config = dict(
    num_hidden_layers=13,
    hidden_size=192,
    num_attention_heads=6,
    num_key_value_heads=6,
    head_dim=32,
    intermediate_size=768,
    vocab_size=4096,
    hidden_act='tanh_gelu',
    norm='layernorm',
    norm_place='pre',
    norm_eps=1e-05,
    positions='learned',
    qk_norm=False,
    attn_scale=0.177,
    bias='all',
    tie_word_embeddings=True,
    parallel_block=False,
    init='normal',
    init_std_qkv=0.0275,
    init_std_o=0.00539,
    init_std_up=0.0275,
    init_std_down=0.00539,
    optimizer='muon_variant',
    learning_rate=0.00505,
    lr_mult_down=2.0,
    beta1=0.9,
    lr_head=0.004,
    max_grad_norm=2.0,
    warmup_steps=200,
    schedule='wsd',
    decay_fraction=0.551,
    decay_shape='linear',
    final_lr_fraction=0.1,
    batch_tokens=16384,
    max_seq_len=1024,
    doc_mask=False,
    z_loss=1e-05,
    train_tokens=159100000,
    max_steps=9711,
    dataset='wikipedia_en',
)
MLP neurons of a small language model. Each row is named by its layer, matrix (up: input weights; down: output weights) and neuron, and shows model dimensions 64-191. Each number is 500 + 40 x the weight over its row's rms, rounded and kept within 0 to 999. Numbers have three digits each.
Before each neuron's rows, "fires in" lists the words (lower case) most often at its 100 highest values on Wikipedia text that the model never trained on.

fires in: "was", "were", "not", "to"
L8.up537:529492543519524416510511504535525489518496468451538525501507587509421552469466515482489513542560526483551514437530519551501490549506448507498390550485467475507494486495494524516470467434487510535450430507500433495486473478516506447480471483436435528499550499498426461490490473582483473547562453490505428484498545527461413579526425552530523445540449414570536534487508560515454427484534
L8.down537:507516562512516473509485572387549442440461467456523442517414503513525478456552470502474513471525488496551458411519556450533483512489517442440536509462467587473564460504498549495430484466444473448566568511597486511537472528528468461498507516501503526548504523564523434467520501418521472506514523519525435562535543555541531489504535511502502478496524492555583513455479482511474462508566

fires in: "was", "were", "are", "by", "through", "is"
L3.up14:520498501501471508484489478462653460574499529538507455532464508542533549505446518526523491535560468475447497469527519444476451512500552390504495592499411532596491474510496434498512520554457477481534522537519512513520460508509523473533453476532504572523553440448513432529456458539403556590482481490524403423464475532500534538513529533514483527532496505438506488465467486496533532560551
L3.down14:487454498459505470482485491475438500512524577539516480513519490544571471565548555544486435478482498490457397488599531505426456513507474523447524504487503477473529541470485528456478429451479472469446527467510554583482475508467464384489548493523513533572491487442452512444478485472529546522475467507542518480534499485494502517562471500512425485552568536512609537516557505551532518440483

fires in: "in", "on", "for"
L3.up236:463498515548431449489488452442472476475504500560475474421505503511461500534553488520523586430473482522500503465528510515550492398534526465527524466492558488546464530504508507524448535524540500444423514550547480486473494457536508529442520426472484563499568497458519498548440533585524539434551531491465491515464579478490559478498486456548488487489467513490486422448552561454444554452478
L3.down236:490504549529551544460478411492518533537455503544427519444466529556429533474485477504477426497448595478481486508505467499556504510508511458506492430492490537469432502525469484511445483502434501502470453518537501504510459510458494488520491499480601379452552572386525489497443584474554457394495575437550524514531486472513513495553508518527457442467572467522598466493513516474466482483559

fires in: "the", "missouri", "mississippi"
L4.up208:488477519462448512462522478493513448498537514482425473518460540429432494485528483500450558499547503520468456593530481522564499501483473515510502495468419530465477437529419480544549472470422520513571480549487447515458524492558478543395434496536564522481422492439464464513459564499452457513450516522512538531466496436547496435531471492476507514543552574508515518583547490503490510467480
L4.down208:557453535492502467506497436541476515529500442416494507432536509505464494488459514573388593507503455555479527554562491479535512482526474570541534476497464496478522458531498513512483528461501526530487422474495470533431507517496458559448456524528512592550429496502452384480469537529532508580449476481509479533481481534562480509528503537489517555573484419492492514506533461504489459499489

fires in: "the", "and", "following", "at"
L4.up330:488495440558472489529519519434433538526488585465550452469529516543545475465426513448467472512410589495514499454532453528456482486488448500502581565489593523440482502521502543452518502559566510507493452540548515559493521428503513555450509441482503488456530572515543481518544441486413485523515466521484521510463538549483517484475466524563445448493488507432478453458520531456507511511463
L4.down330:492477497453524577497468533530532484522501497467534449531498508573517465494438532568530476483503491493436463512503534449482528464480505444538523518492460452458451436504493498486522456514480529505459514518496464544463525523463500480508583563496475505497545445539454475511505538464536411432532518410505514526536551531578540485572532435489498497484494435517490461511476498378533446555546

fires in: "at", "followed", "won", "awarded", "number", "top"
L2.up740:486477495515467502509406552477536463505516499503480510487537424562523479482541501548495494560477489472535557476452537467549494489452498519464466536495544568484455513484449512552510424537441519489553463454471451524503521451592464564477504567554479503503517501518544386513579503549430405450474459553524574511496549528443536500445470396504500452503511483512506431479501455585553505531530
L2.down740:487528457478480428514549515450519503443545467502554540493432479516514476498488523487502492519498519478447506429552517529510471517490505447559571546482461474523505479456505509540508455528500590490555500479424508468536511512577523479602465514471508502492507456480522417517508505483572501464474498465513607529538513559505529460495489531496546537499457453516501458545547484575530429564519

fires in: "and", "between", "while", "by", "as", "during"
L4.up213:489511515550540510454490511564621471532464508530516584417510557487572488456447431496508473504546544530486567474599428483516457475467498528484477487456515563508451546444449430464486431492470476475509526532491566536528500496502485474441453518528492547436453521506507509566528497468494541445470520584490524440495425507464501508449456550474487466484490620440460554522493510540568505510479
L4.down213:444472492508491497504439518455515549463483548459539465543505517615522432520538553444449467548580410493513433403519500420470483481451475475522570531508493501477569550475444496502468557455593487453535542464527498562478499530417477502572474451493520493554474461539510473517485499468510537507460473501592531564482553443550463529463483480452413523538554499497505436511492542543496468470439

fires in: "a", "is", "an", "are", "was", "two"
L4.up285:495471522492457497505448515471464479503484529536513494508498526465539553512543506520580519479537494501501491493560471502470470471478474503492514512524513581502556552447480503457523515545492459591594500463450496445559502525467498396494513558446485541496540533434512420568501540505395537530497482496520489440451567455494511443512534546535467427561470508479518587505496501459523469542495
L4.down285:448485516550436481467508537444519475521486472501449525450531525464455492519524498453481453476577451577474409504475508505456489535496516610464479535538420534560523537542521474465502499462513507549559567457493503530561486549488464457568492478450517546454466438548433459483520515441526553519515438511422488509476493466466499427537493488458517529533544472497515554592467542472522555483494

fires in: "by", "medal", "that"
L3.up223:438507519489468449512520510444467477526487470476511496518525462542551520494490457438524513602456437573479436409537550445444454419515480515468493465504500511506477482470507445451517439583539477466535539542551582493462453486505511447504532514467537485518555471512501502502515471575489532502474501504462494476495526513579538523506564507550495490529613555482422455509510515494533513546489
L3.down223:517493498473498535550515498523500483527452494492488506521515536473525448500516450458529543524484515543484472459522572478540516507479470484489404595461467543522537536473428495444509457524486489410463554476532546538443450446531515451501451569484481464461515454581595509478505457535519580475509481495481472560439476526496525530445494476513532496518536563463495470475498450495556484578477

fires in: "as", "placebo"
L3.up502:489499534556477437522549532497486487482469562517494498562481512468494483508470476511461496513498528432523467450513490492456437497524509503548588515528571497473487494486512514459548548502520412511562461491507498514449501501502408463559470546564558488515573464539443526536570455451511547447458512564505488510479413560503430537506514497522483439506522492443444469514486499534515550479527
L3.down502:513564523485462512582501511441463444445545498541492435530478482557521462492555512531415451496469462491426534499520427546395504440443484494498471486428515472411457487478516575493455543496528504528512471476463560520482565467465531562508526432492450486540464554557457496496548512527490561451518519552533525532446498453542507512475441507533520500489484560523510461513490550521533510446477

fires in: "in", "for"
L8.up746:543514516560420463427475407569490474494482475449463456457493523485496562538537479511459422506485533542504445451530437468510396513469498434523510534536540460449532496526494505507583548481499556461487525553472437529392472534503516489426501544580529505525558533431436485551528561462565493486433497468429431514462481479572534561509535503474470493490528530492531545484500546528536468525488
L8.down746:508477485511500436490517536466554561528585495558481501522519505518543544527506493458521419487479529483540570482443492539512510583457556482422475458523538463506499534454437420494493475451521465533522522503524497493502555530474498521425496547487502507494521542495638536501439473467523443462500368478602490505549418513519538526454502555509493468465543477484485491492492463537469485474513

fires in: "is", "in", "living", "to", "had"
L2.up383:493507564558468507495485503459575540387492546482529450513422536489458481431501480449500530451545508536497553556618540489447458456476513442517571567452527471539473521491554411515427474474527453505407494547578581531510524524493518444497450446499530478464514489485500561539572431467507471557531485541477507496468456495495471449501496456498475512533509495459437538487534511485491469521470
L2.down383:447506462523468494522527420447532520466510453506484491474502534540533602547509510465511467511458504484507523496498520605524526593529441535582580513532524474427540537488468499504507515506527489461523430531512428556513564474446520514543551413505503430460481580494488481523496478464538435460485542477479451460458420539477448477485542491521463575470517501450589476477431525504437456485491

fires in: "is", "may", "are"
L2.up228:533530476533472405475480429518533432524508462495493525407556423543462516459421459497523506480499451532482549506494508475540480484508525429510476481512479536483545515519508462479521505534449478492507527497459478521518490507492512473544486454466530574466497479476560606524560571593430505500517452531487487544522518523515571498513491475486517518401469571577404509499491489544582489537613
L2.down228:485488514510487548549531582485492471463525478502438517429479498433473545464515467512516511456505460536490575511467455472486559533494500492528500401571482577521545543519489435454537538533537471462468463485412404442526468492513554410418535512441396469434546551499467529507458462547537487480517545494486558453564466493520462441483512534450451499561441532492552580486496531490504503520460

fires in: "on", "world", "reserves", "national", "in"
L6.up424:545508524500511471519548503457506500457492508543497493569460540539513525481502498532578472497572547427535458408501572538473451520471527526520473459522454440474493450443520513521502506446544528486482479462445409442477552508460534535441447539498515510527541578500556498540516546496481485531468543539522424484479486432497489455555565460436492509550546520511568618504545528508526476443448
L6.down424:498476514501500462472476482570523554546500501439563563497491574573442534511473484492487607477430511527542520472496499558479550493485489510507554585490440457498479520470508516571455514412542555450483494554543545481525571543510485458498441453553508521483510426453528522487469492437529434517548511468537575507423448540521558525447411469506581509485471544599522497477467416506468505539483

fires in: "have", "had", "has", "is", "were"
L3.up391:532480505506459496519480493447525526453421475432486617580514475486463439509463505459525488541448540510491509561515621525427481496489499562508422475456444537528575468458442427538482492486488536492485483484519511488408473484503574405486467519489429568514517511562574517491505490477454537436475483457516549482588517486465486518496506485518556504438504526506551581514522544464484599476561
L3.down391:516506540514501516591441547547472668491459510493493529538536538391501482484435486409462462565444495411564507494481425549469562502474507495416435450498484499540472509453492447473441534485501516514519392501528514486493495470515545494497510491472466510460520537478494518557501490575558562512499475424525518518528498512549492453534474498480524529555518560494488497529501446398510509456532

fires in: "the"
L2.up431:451479538501485379523489530480549455514533565524528430553484522507475501489451552535425468512444518491522533496502589447517509474422553507491494456486498530497485494515555539520531432498499461509466497533516458536502486501499465536459537520498539515524482461467482474519496602553469503470459489479520557502526487475429465458506465466595463473443539508477446510519488498574430519499524
L2.down431:471528467457481475534453454547548542521475502509531465442545514507498526515567542511450478535555475523485485478468509453474519438460452509476488489507533486487534471506494458574480459512456565467493567515449522507528452511528484555522426549476462536454450478458451438468501459494497482508436435478464580544549546482542518545529580515481522519488444455488429387497550490496534460463491

fires in: "at", "attended"
L2.up82:477514499460487546492495510426512451489561554510514474541502427560532509501535477495501494519481510565507565491487471522501482451441421519514474510474520584494533526500598510554647487512456517531461437421472456507517497471524499455493556470531447505479507526526469492475503399495428509527429450459467436504513525423455463444448442523505426516514505621469536472484502489505498462506484
L2.down82:476408407501471462510535502453492456467500512425561539515473440506559457550586494459493533520474466498462442477486478487492420449524487438509516528519479459481511472461500489541476526486495542502572524466478522481525426606462499526503471502499505541502509415445473477472559512423509505506537470481452585515447558517495530519484506498487557517487543508490493556505523555461537527589428

fires in: "was", "were", "is", "are"
L2.up73:476547494526452459541460450451509460514517507501505492495440450514534537487453504479512458522584450447458535515556441457484427535490437456539470497504504527525554439506546518538481508459498451559487521498463520522567513520509491437509508452494511542517457510517495477512452497529451535502543455513347479483507554416500512533531537496503533509496462543462464531466531452564527573539515
L2.down73:454504531556402510500444374471539467458555566527490422457500493559542552485449502490492503416562484496513479540513444497531547578505418481573552524485503531530489534506508532529512496457500464485498557556419526481504462505470461490549514460461489507607432497501464450516468431473518561578445458508457478531576582480537509522485491509502516527516487534474519526502537473498506559514540

fires in: "by", "to", "of"
L8.up275:519490530491415537503469484501488512454468543514494529506445536522571537490493527523496550545464540500549506457482511491475519491434458471499519524505429478513558478493458431513515534524550447486511508537538558480471533447456476527430516447474484482545482508393450450479440540525571551555450473578471516404525447428493475606487496549498540503580484521492461524506408478411487493477498
L8.down275:530495438507507487504507469423533537504509555434544512499541580471487494565437363510476530467505525499581443496500531449502638440466445492463525548539516486494480521468550481461503427482506483541463473550532450514472426461542474524518435474544520481447469510526522523506495500431477432497522430471487543525479542447499543538481552502502560561492517502439490505488511540520506520541523

fires in: "in", "mi"
L3.up375:481499552507496530534554516436514479554438519473515502556590555490531466453449517430532477455598511495445512508479511581481436498546545476531455533546520413524414460474547472406439478599502466491440485562468478469455511456519455568509424530528474526527507535544546499573531539479541555460550553518524534516479514500450524514479467472498435552549511461482463480539533569457538475490536
L3.down375:555450519513505483582513549494569516414471561510477487534460546539531516475528505588464489505474468534482489494458538555430491448554598514526542547524469445488495520549578521476504477553493540453516455541553450522422504535471451520516549533491429540545508488526488449533491519541516582424592512547521506492421450536524472583503520475407490517433516452436509477519461520454461507509468

fires in: "as", "since", "career", "years"
L4.up538:457440470522505529529492518480529437533413592538545510601508455444453439451549464539500524505435540479529426490516529526444463482534514485376506470502500551527531577503536473529429466511492481489517510452494492494532513452490486426462535508536520497551569569480470451562495485503527514519492470452429497488472453521536489501481501446472467455577493579441488506505415568522473547435601
L4.down538:563481455483499539485496487539493478561470496507415526460494515475469463548554471465497515559438492470467488496503575558451529516451498569493506516522508531522526531467457540504493454515512472453505582484438522534566536472497478526468506455449360503459523539473476479506510520521475493503449538500503455468470464555535499451447447406465463509450533529443543456513456513499417586489489

fires in: "on", "de", "to"
L3.up459:472494515556471505490551495480524527458499480464490483488506508506537464537526445508484512520501520557458480516499476492522400441517513500460572457520495530538456527476436555544471549458560504508520486543478422536378550442503485493494462457516520551532458480449527480517490499580534513503509465491507487522463503589440488502540553488467456476502466539437447521450464481563414575448432
L3.down459:470479526569496463450497516502537510512527493521451516456486501507452504523541480517507494507459556416554459588507457457465536467495535396488518463496502532485431545539489502565527487498511469497501492489460549533533548468546516459448517492560527498430592481464516498573403510493493459526498535417475520538569555481496491555467537551526450553533546501510525481426547532560491495418435

fires in: "company", "team", "companies", "maintenance", "business"
L2.up154:447538492468513506528446546530506464551517552451460532564475509505514512497508494478526511620529488471534469471512484511538487459498533488488445408491557398445472469455492516523554507528530463509468466477507457458487496510537451568488505528531525577518497516476538433534472473528503562488503468471589454455521508518514450476522545525518496496509512512523512500471534514502493517588503
L2.down154:447545441506502559454520432523457502477529486454495489539487520451540531500507488489468513481512534516573493549489504439469557500497437520513492437591549500475558497484515486535504554493527551543472427535473534455551410528486463484515447488461505489603496588534505512592426370469448499511434483494463475432541523502546545508511504535530466525464525532509455560426530557483507494503496

fires in: "the", "a"
L8.up164:509477496521486494508523579523496463466458445472490481434540548506546541472500580492434545547499503514531464462475496455489453444447539520496543543539534557466488450457518581491563473555538519479572472526495532445502541476499507544551492461463472547490527505452478504469589494410577457446542525512535508575518475489474510450544511475496502430442478502536486432588464564540490491454513
L8.down164:472450521558492513491484535431515590502488513541583499487524497510507509500500483423453458473378556546506512498569492460519553512479493561553492559412484491408522476540529428421454539482476527448500504499517511556466445490491463494463489448459526548473603557497504475520490426538495492533535478580557534457544457429517512526475491523478495511523523439502487465502504457491534455462502

fires in: "at", "in"
L2.up419:477465521520527501503539505439537425527572525540506439527533421506483470460502469481489499533449513563536486481577442501471442492526600470540513576451470537494520432517551460494530474445448477553462455470507501531512445583492513490475484583497486480478519538432509532491552503420450527492478495485498501458497508421446454553444501518495505477463562557538511485476500502581535521549476
L2.down419:429458516552487481460460507484577421530484495456574467456458382487496481448514495508505495497565524558539494476493517487555473476477492549484500482512526520511497484442531460474558537480501510553636479477503468507490560510499458543527474516467487467471484486416578539453579512410501468563484452499513482496510479457404601571417491498537531506467512561458526470443478509561557499483457

fires in: "most", "more", "higher", "highest", "least", "first"
L2.up649:487522491495486472465443502542548521422536507452577569504514511515490493487465528410492579422507555435515451536546532495422474511533498457484483452531447477406413495586494514492569456547502528536538531467512513501502546531504472560443514554528532451424460526480482493462460505465479525474490470553503488505544487542495555400526458450508503447524535536513516520496533495541553550536521
L2.down649:528495542495458469524474447509453433485454529501576523463566565508498465478469551493485534475493429505545511505463500471487498462554516376514484476537579438528510491548499546437496425479511488494597495490507493485463506481462452510524530457480444532468507504513440460522496477446498509505547508530496451510499466535494418522540505410461576530420447490482536472403487497488486473528583

fires in: "it", "him", "his", "its", "her"
L4.up366:472522492514519470458423450497504453545478464590537431566457520522517486552484498520470576525500435548451492517525545484464445579528490430516476551456515499470477484488520426483500392518568556485475481568553532498546525496453552521476521527451446605496493486441513477481519492523471484458518512546443415528505478549419516554549568549531456492515581503476457570554513447505540471537495
L4.down366:491561533443448468513550480548496559522501504558494569499492535524534504479523466496504497526541489447501408464539474543463516577512524552500554490519491519520496446499555470487515411478521442562477484454482473478518495533478559468489487468507504573476429494522447479513465462435507530500457534420468463414500539442515515497467438472533471500470484477487529520523461593461459531477518

fires in: "more", "role", "first", "career", "applied"
L3.up371:474518558457433417563564541454492501449472533557520567497570451489472519529482507432493540420498489439452543476509485501528486496544500535518493423474483500491515542509499513500564490466510500542507533507446462545518464503468465496517502484505530475456480487438483448508504497462473531473437474512525437439457480550522537421530569477487500577468495549477535537570513487482518463541511
L3.down371:466437466566515512452517478473461498537500475601495522534487458500504484550463503414460525533489498529519468538559506498532478585500566460489513478502557548501495517591425560488458515407539468377574530490467490476524502516482493462457558477428507516470524427504438513414524503500499458552534505501553553501441473558456556526463524427503544542494484490499522523508456461487461487468398

fires in: "to", "may", "can", "would"
L10.up375:511524479508611493541488436428553449499502538515434521430510459474435524469486505504460541497517597548471474535567532487456596563523506521605452560474426538467491509559531505470515477497517532469470466481498435525506485509507492486513455464507552510499466522465477496465496572501445496517516419445501460428453531511546540477539482553491505541483488475532553605470445535465494486476534
L10.down375:493514469506484526525521517498516486461509509486543618473537521487522512485519536475516492497471420528583542485514465519510499476488527513452501486472484502474487547490544489511506511562523506489396536499530465508547538484447566475494560456403421460562450482564517528505534526501509427484554520520525470419550538463454458501535454555529464443492557497516567499489485498469453508463515

fires in: "this", "these", "which", "its", "two", "that"
L2.up396:477475476487459571483462527414521518425575519555544494546510500554517552416543504476518489496493515573536536520458521458478483480369496464463546531529419457498469562447538518463432444455498559547447448518485529495551536506456478527500486503498485435497497525408495449457503395501513468538508516553477562515481528508539497577514621486480545546518443433527467473496535503470533520489512
L2.down396:475538501429542446504445525502456527434555470462438456488495476520469479506496481572519421487575548526500470541485496364463420535498513506516508476545507527452493507389509480490512406511528543504552485442456519529498488495510478575520609448477476527519515570450547477462510412518455436513463514517449491428494537523500462514502567527491587487426490479496530457484486521484492498539514

fires in: "for", "in", "on", "to"
L3.up231:505494449545511529464462478497433481477530480481474471464456539498546529517554485469551483512480539503440516548536466466480449415565492459511440461511597498477477545510518456463519500479561428567497524566442463496409458508494462469544488461554581537482455511419564527521468560486535531514562491436477439523470497500536496558569542536541443500533543515459453497479522541533470538509466
L3.down231:560523452603437499474434470525529494524460534485481425498538554499466542519447482538473457485520463442544538520460468492508470479463552515503541485541521464468476446489564488485434495486500519522488452472443479453488518549481498464525501525491465465509496512509428512543494470499506523469519462569476537569519469475485387556549488534473482516535525430490561493443485504494471526481514

fires in: "his", "s", "the", "her", "time"
L4.up74:493562587508557493563474548496521429484466537547527488514386464507477520491481525474494468495471458487531431461536480493576444559477572473585512557518499560493412468469489477468541449514516425440543571512527501537530452518539492522481505476495539489539516495487515501519494516396473445452475494488489544456511515457498494424552458479496497464535560460511505505492469454534552489498570
L4.down74:487451541493467503470486470538525422511494518496555440466552524495495420466590484468537551561522552572495466507491439472547510548490435529405522480455511477512530523506513526479421501447482426545431504442486546524504536546497480516537478474541507474398494492495487511465541592535464542430510576493464489434518499458538510546425540528513571539525504489475542485480468572511439493556494

fires in: "not", "that", "who", "yet"
L4.up101:449459500499516445514549556488554456459532540540514459471465467534447514523463502447478455464516533518474511472484530546505505526477491471562451448506546496488425515493464571474511522483548441489575463518489464546482515469468509553418513513442430478463506513484502463524498523427478498558484496559555442525481524511479377514511504503502514581482520607534608484541522528511454524496527
L4.down101:535456460516389540555486455506539479576566501532547533511489474513505477455493522533468484532512467512484550396516526500555492507500466505466495566540492516511523436519470493520450516512513438515544432493415533456542461568537524505488545523508534460593468528487566563453514559529534516412515541568506559530550464475511442515527491465484470507501531526500493526498470451409551480479483

fires in: "also", "is", "are", "have"
L4.up252:470475534463485475469468514455507473505505477486538489482464518491502478498470406509590469517553387462491515614474486513520455489458470474575499491512515508480442428461483448509502468496474516523571455520510505452517456522554522473475532459501419531551516459498573534510526520468509530456563451584487472401508487487515639490563461465460537478502544526566509559550455523556563514514529
L4.down252:480486544483503503481553488500591500463526573460466424486467433483522547496449530516499487440587574448480507508526481579538535535458541498469464529488524526569532488541537457510449429505527460408488490425529490514472525571572446507534434496464529523473591455486475523607440482524461513578480538451508515536514480491547457483482440550537488540533514513511480520497557488634447452498458

fires in: "the", "guinee", "technology"
L3.up529:461498585428468560457471524488540518437529519574497406478486464603464526474518457496540507496454459519512467453550523575416474475468502441511524521457528541488494607559475551495537478554531515533456501526559430533446467505487538514491537437490529472518513477450456438523583497495473444445441518498494532526505473503508542487485532543516511466482533479529574476537512515505476508490491
L3.down529:486491444543491426446591530546534526505524461451484535513523504464452488446524548526427502484524481472439473459476495492491572428484461492465495464442549448465535557499467477573441480590444462536537478427461526489549514496549525574536523487481480534445458479494568472522496508551521529498570515522437548500497513590456489473548472493471512497558483483509507489488493521475495482566481

fires in: "by", "of", "that"
L3.up116:481551493435546477478506476471473515534467491480464546549425579549525496480532499486532528590481564545496477517472512482486469448531441433462497523445543536542522497502583427493493471514512485528472525453479606494442520512511472466479512490493482488520463463464385474532532480517548517530502476516444481419530467516494535545453518476508514518512462531512400483512567503544486423411481
L3.down116:425490553438479503488460513599498448525512459534548546450493464456487493471505513425483520482542516434565478467510494452488519388473544525473504516600455498493507490475499405500597523497517496465483508505560439507488489494491524477482449553505514514436480510523539426508504573457439440473570498510527495557490565511473502480468462463488547552487498557498537450399463486484564501534505

fires in: "but", "into", "through", "impact", "upper", "together"
L4.up738:515510536556436503563542452464470499490513466463508559478529404465459472581536445485591512458477557509567506523475556539372496498456487531499445472537547491456578571441431456469530493506493512531506501504501562517499512457513472449581454447547480544504531525466493482504476522456507501479484500509575414526416584461462442460466487500563498470552549502596512527486570501478491475524533
L4.down738:528571486458481549509586475451499481469527490437480496510490472483465572507523506491497545435491470535466481507516549463460553521497487477394507538439472482494583463482488475475515481530529466466483497583545529546505471559470431532536555462485481509521434515465488537568557534541459462511502474554565460549516539520402436510524487467481508480476468518521605460528499512536427502474469

fires in: "that", "in", "league"
L6.up691:509535461563538521480450483463499579485495508491510485502451527508466469484427505482485462566509513461475507509449499464502529428491560478537501563546489526512493468442506531452494550520551570533434470558430483486421473486484480539444559485507439518574491437503388420516507549567482524561518481548547599503545480501459578559467477509542510486526458518467501511522544474487610511512465
L6.down691:540478579460557448471527521487453506469505480435475461562485480529481512557470528480534482472499521480507475512488483472491559496493541536464465526407478516465393461581467558446502524467470494486506551508475467551521518465520433480493485599552444521474560499514510505477623505486454555524486503575526412478446520448458547453516510482486527487460567532507458513526448523512493520521506

fires in: "the", "his", "a", "its", "such", "their"
L6.up129:527562430498467529480426565472510563493573518545476529542499462495519469538542562514459480607521437588503509471508500537452467520544509510562517467495482544488518451473487528502486483561518476562540417456489525528476455486449509525504501496493468534541505454365509431544513505436514502510482522519547501476456531446501560561416456478503495458466510514454446504526457504516581454521491
L6.down129:484481478488521487512489536483479508429427506461529506503535448581508568513455485489496529517473492481505526518474475505523520476516468563450536557495523558463491545471488466477546485418525502469504503490557547446468562488470475524428465553421481499532506504630519588440472466494505493492494501500561504475539555482537530465560507491482402526449430443547558509553527574438415527532449

fires in: "of", "in", "and", "with", "on", "for"
L4.up70:540483502597470531482490556508556536512493496455491501441530441545500461462412536484524465484447494508417554455542435480493522577597494480521543519514570546464448489466540444428506482471520492548514488529492479581471548505526521490437503481474613530517526517507565461547513451484488470536531467501489495565478440538435512488493528520493495511502563552410501515499463547447553481457573
L4.down70:468521488414535416499450507545549550541512540526512475424546474494544435566528564592473452512539458536565465459435532487471485412470489502482529466472438495484537509525467488488478496525532519463538501484505497531448499512454512442501485534463477476589469427552496562475490534552391554439499492516490477544494503512527470494517435520499432529556498498496564473474466549418523497478505

fires in: "not", "record", "t"
L3.up458:486438505519530558472483456472504511502532523498498482528564484473453541478476464454421536481591552546483472469536468452561562540442572510468552531526466531479494507571520539525395485494501504519515460487512430449495557530553467508508457454447429547560570529492442478576476534481491495478448522557555503539496446529504447542508461502516466465456533457535510527495481492438458433491519
L3.down458:468483529525498510495482467620557541492452487448574483522491529588499469502554512509467477486579485530558535515568549424517514525496535530487510451517519518514442475421531451527433599542514472518553468409513503490445478524417501514487501536468509494560476535441526504479558551524466490532539548558509467456528484519494472500582529539446481621460587522513431519474493507449494450539510

fires in: "the"
L4.up290:457472446504523490504508458519555507541516531464546477449517450525445536482443515493480455565535543548486504476502491498467471559503532576418560540503503543482513579530523464511434451598456480415508533499525540452390503507434477569540473534486430539555515509513451468502527498521510479591522432504466514550505493532445480557501475532512440482485540543471512473489490536484523564504524
L4.down290:499427530442473541588517541497507532519523490575492469505556484554516583491461511494431528448490470472480423478482516496465475433453488455497486481484550492499442479493500577454501468574528503508500484485494474572524521513501363569635459536398428496492559507480528490545481495470493466615450483486545527540492531490506534443527510477501463541410506486507525492595514433467488512492511

fires in: "at", "to"
L3.up272:539450621495498507526546478444548441481514498485550454457478441491490409468478471560501489555470500532478499498511525485464520462436556582544501582555526531467475464504452490533453555485511466496526494516443397514515515440456481463554503587504536511520528549500530413488549505506451487544473452495524483493561558469415494476518487553518487546497621521545509533469476491470475515573550
L3.down272:504481520520536527540545526496495448502500513438600517473476445525425505547464511397498551475591472529506467461511526533537481471506527455442510553513468527456533498562482519523543476427551466503521529481461567524517498529498410519545451622436511498433498478513520454505547567495473458524524474515460554507487487515394552467411493491543519453428518519545498541480495487544542511502502

fires in: "the", "aged", "new", "at", "s", "played"
L2.up570:437489582506528499480518529501538453476573536519448435487500489432481545529587513432483497445543462548508536492434496463359482522478565479485452532494468475513583577495605446563482485493432446546435482451520437565548541505478468540518485499462507455459467496437447501526514457454506465435510535450484509524579493518453445544465551514440571525446471504500498459513479496518484503511493
L2.down570:403450465380470519455498460520581517487541510510490393442554497476474492455536525528457461414541478541497511520471472500551490499499379519456551523452500503548482562426496536574523518495482569505568457497528453496554536505488469549534467486473570517480459437505490479470474533498527464475536461450552509461507529482434509456523516424495545559478475470478575457490497447540514468505568

fires in: "was", "is", "has", "were", "spent"
L6.up409:493525498531495482537460437466552481500493484583493503500462445524518463495548583469500558540536450541436535450513490535536540546444513509446483561503525510547495566467471475449543516557511493601509538524481435520478454531450467520536497468474447485476544489452511386502518425459487469504516522485497507455489484529487516458578506512487443472468579488493549533545494437545565506460569
L6.down409:494457538518454514430552542473496562529503537460554533526545548464537481486491469591480424416477533472547458458488534486567520501545557516428521489499453437470541490567459544455529483503527485481521508472490503585561564487465446531463504545434506612497487523516508534513457526526515556499528496476525458499510442473455535443498513436448561520501516452442528471473489543492469455421408